Part of a small language model's weights.
Training: a variant of Adam for these matrices, 602M tokens, 4593 steps.
MLP neurons of a small language model. Each row is named by its layer, matrix (down: output weights) and neuron, and shows model dimensions 0-95. Each number is 200 + 20 x the weight over its row's rms, rounded and kept within 0 to 999. A neuron's up and down rows have the sign that makes its largest values positive.
Before each neuron's rows, "raises" lists the tokens whose logits its output raises most directly, leaving later layers aside.

raises: "co", "ca", "que", "ourt", "do"
L11.down272,202,221,195,188,209,165,236,175,202,170,188,213,231,202,213,201,182,177,209,211,173,193,217,194,213,216,218,217,208,236,171,201,197,189,191,199,159,191,174,204,238,233,209,194,183,205,191,203,208,181,214,212,211,197,215,226,234,193,211,199,190,218,184,200,240,199,217,225,208,194,177,188,211,178,198,199,168,192,190,194,235,201,199,184,208,190,215,211,209,191,198,163,215,212,227,177

raises: "aries", "ating", "ate", "ately", "ates"
L7.down327,206,198,220,192,210,170,245,195,124,195,179,201,210,206,219,194,202,214,184,168,209,199,188,168,185,203,185,163,188,206,241,211,237,189,193,229,184,203,226,164,201,202,184,207,215,175,218,194,171,216,173,207,199,162,201,193,216,174,221,175,173,199,239,226,208,181,227,211,219,246,177,202,224,209,202,195,208,211,196,202,165,220,193,210,188,194,201,193,203,206,215,209,195,193,188,205

raises: "s", "r", "l", "bed", "rat"
L7.down286,225,174,206,212,199,156,189,203,196,230,199,183,188,220,219,191,225,190,219,181,170,198,224,208,198,160,216,173,194,205,200,196,214,225,192,210,194,212,187,213,204,164,211,206,193,177,211,219,215,190,168,174,182,175,193,156,189,206,210,229,207,196,231,186,183,213,200,206,243,202,226,200,194,210,149,205,183,189,216,199,174,176,215,186,170,215,206,233,221,197,205,196,227,192,181,211

raises: " since", " because", " during", " towards", " until"
L11.down451,176,216,249,171,233,220,214,185,214,183,184,224,175,206,184,166,168,232,185,233,208,202,214,206,208,208,205,180,198,220,205,158,197,157,197,227,198,201,219,174,224,252,178,212,231,212,192,208,201,200,223,183,219,186,206,212,190,201,200,192,230,178,192,184,215,188,216,192,154,203,201,205,225,227,224,193,194,202,182,200,218,188,208,215,223,219,246,178,192,203,189,222,178,202,224,188

raises: "son", "ne", "men", "by", "sson"
L10.down87,212,215,184,206,166,201,182,217,202,197,157,222,225,225,230,214,219,207,215,211,166,222,221,174,212,231,222,195,182,200,179,198,191,223,217,201,195,211,212,143,194,194,175,203,189,200,221,243,198,197,180,172,196,189,176,174,163,207,212,184,188,188,197,146,221,183,197,238,195,211,207,193,164,168,235,198,204,188,212,192,221,191,215,237,182,168,198,213,212,206,205,167,198,201,177,176

raises: "ingly", "ings", "away", "ening", "up"
L4.down228,178,208,209,191,200,209,216,193,179,202,192,181,228,198,205,155,166,185,167,244,228,209,200,224,190,211,183,205,225,228,237,210,215,202,186,201,200,227,199,159,193,201,168,226,197,187,194,206,188,200,202,196,231,197,220,212,217,179,196,191,166,181,196,196,197,211,214,165,234,210,185,198,201,178,172,190,204,201,170,192,199,224,200,174,228,216,177,189,171,193,196,210,209,186,190,214

raises: "ten", "med", "mar", "mer", "vi"
L2.down7,206,191,191,197,177,204,166,174,232,192,199,202,227,202,203,239,243,185,241,212,194,174,186,208,202,170,220,221,220,166,199,208,184,232,183,224,197,200,224,193,200,203,200,206,203,203,185,206,196,220,218,210,174,211,223,207,222,193,210,165,220,173,224,170,191,201,211,231,215,238,218,245,178,195,209,187,204,231,196,180,189,205,243,189,206,185,207,228,200,181,239,189,155,214,190,206

raises: " −", " Role", " Steady", " .", " +"
L14.down527,221,205,200,210,171,195,230,217,187,213,190,159,142,199,191,195,189,200,162,226,221,183,191,204,244,197,252,219,190,225,229,202,213,217,198,168,198,191,150,223,219,164,168,177,223,206,208,204,231,156,173,198,199,208,215,211,188,169,209,184,199,162,201,210,197,218,218,169,185,195,208,198,168,210,213,198,185,178,230,176,200,197,205,174,208,193,207,205,181,212,203,234,212,180,212,180

raises: "-M", "-D", "-d", "-F", "-B"
L13.down453,187,219,218,181,211,195,209,189,194,171,206,167,181,197,202,204,218,177,195,229,177,183,180,201,192,232,218,186,218,195,211,189,196,191,242,206,209,224,190,217,180,219,214,210,211,234,181,191,197,171,196,228,192,154,223,250,162,178,194,204,188,205,201,164,214,170,199,219,189,193,211,210,210,185,181,236,167,192,216,213,214,166,207,160,191,217,217,196,163,224,217,221,199,235,193,205

raises: "\n", "\n\n", "and", "with", " purposes"
L11.down270,207,222,156,226,175,217,183,212,194,179,167,255,228,216,188,211,194,192,182,171,185,213,222,200,222,222,217,171,224,204,220,208,223,211,211,197,195,188,193,201,194,228,180,173,178,217,194,196,234,196,176,211,189,215,189,235,170,217,223,164,212,232,213,173,158,217,210,195,206,215,182,217,192,205,208,162,199,216,247,181,233,230,183,221,197,222,209,215,205,201,219,196,173,217,219,212

raises: "ical", "ians", "ograph", "ium", "ios"
L4.down338,187,227,193,221,174,187,224,217,195,176,197,205,164,186,202,203,181,205,246,171,237,200,186,199,176,204,196,210,216,232,206,209,192,182,201,197,172,202,226,214,192,219,146,204,188,184,147,217,226,183,216,202,187,192,207,184,192,196,200,206,218,168,199,183,171,188,202,234,233,210,214,169,208,191,217,184,228,188,200,225,202,169,180,210,188,210,196,206,198,173,202,177,227,198,200,193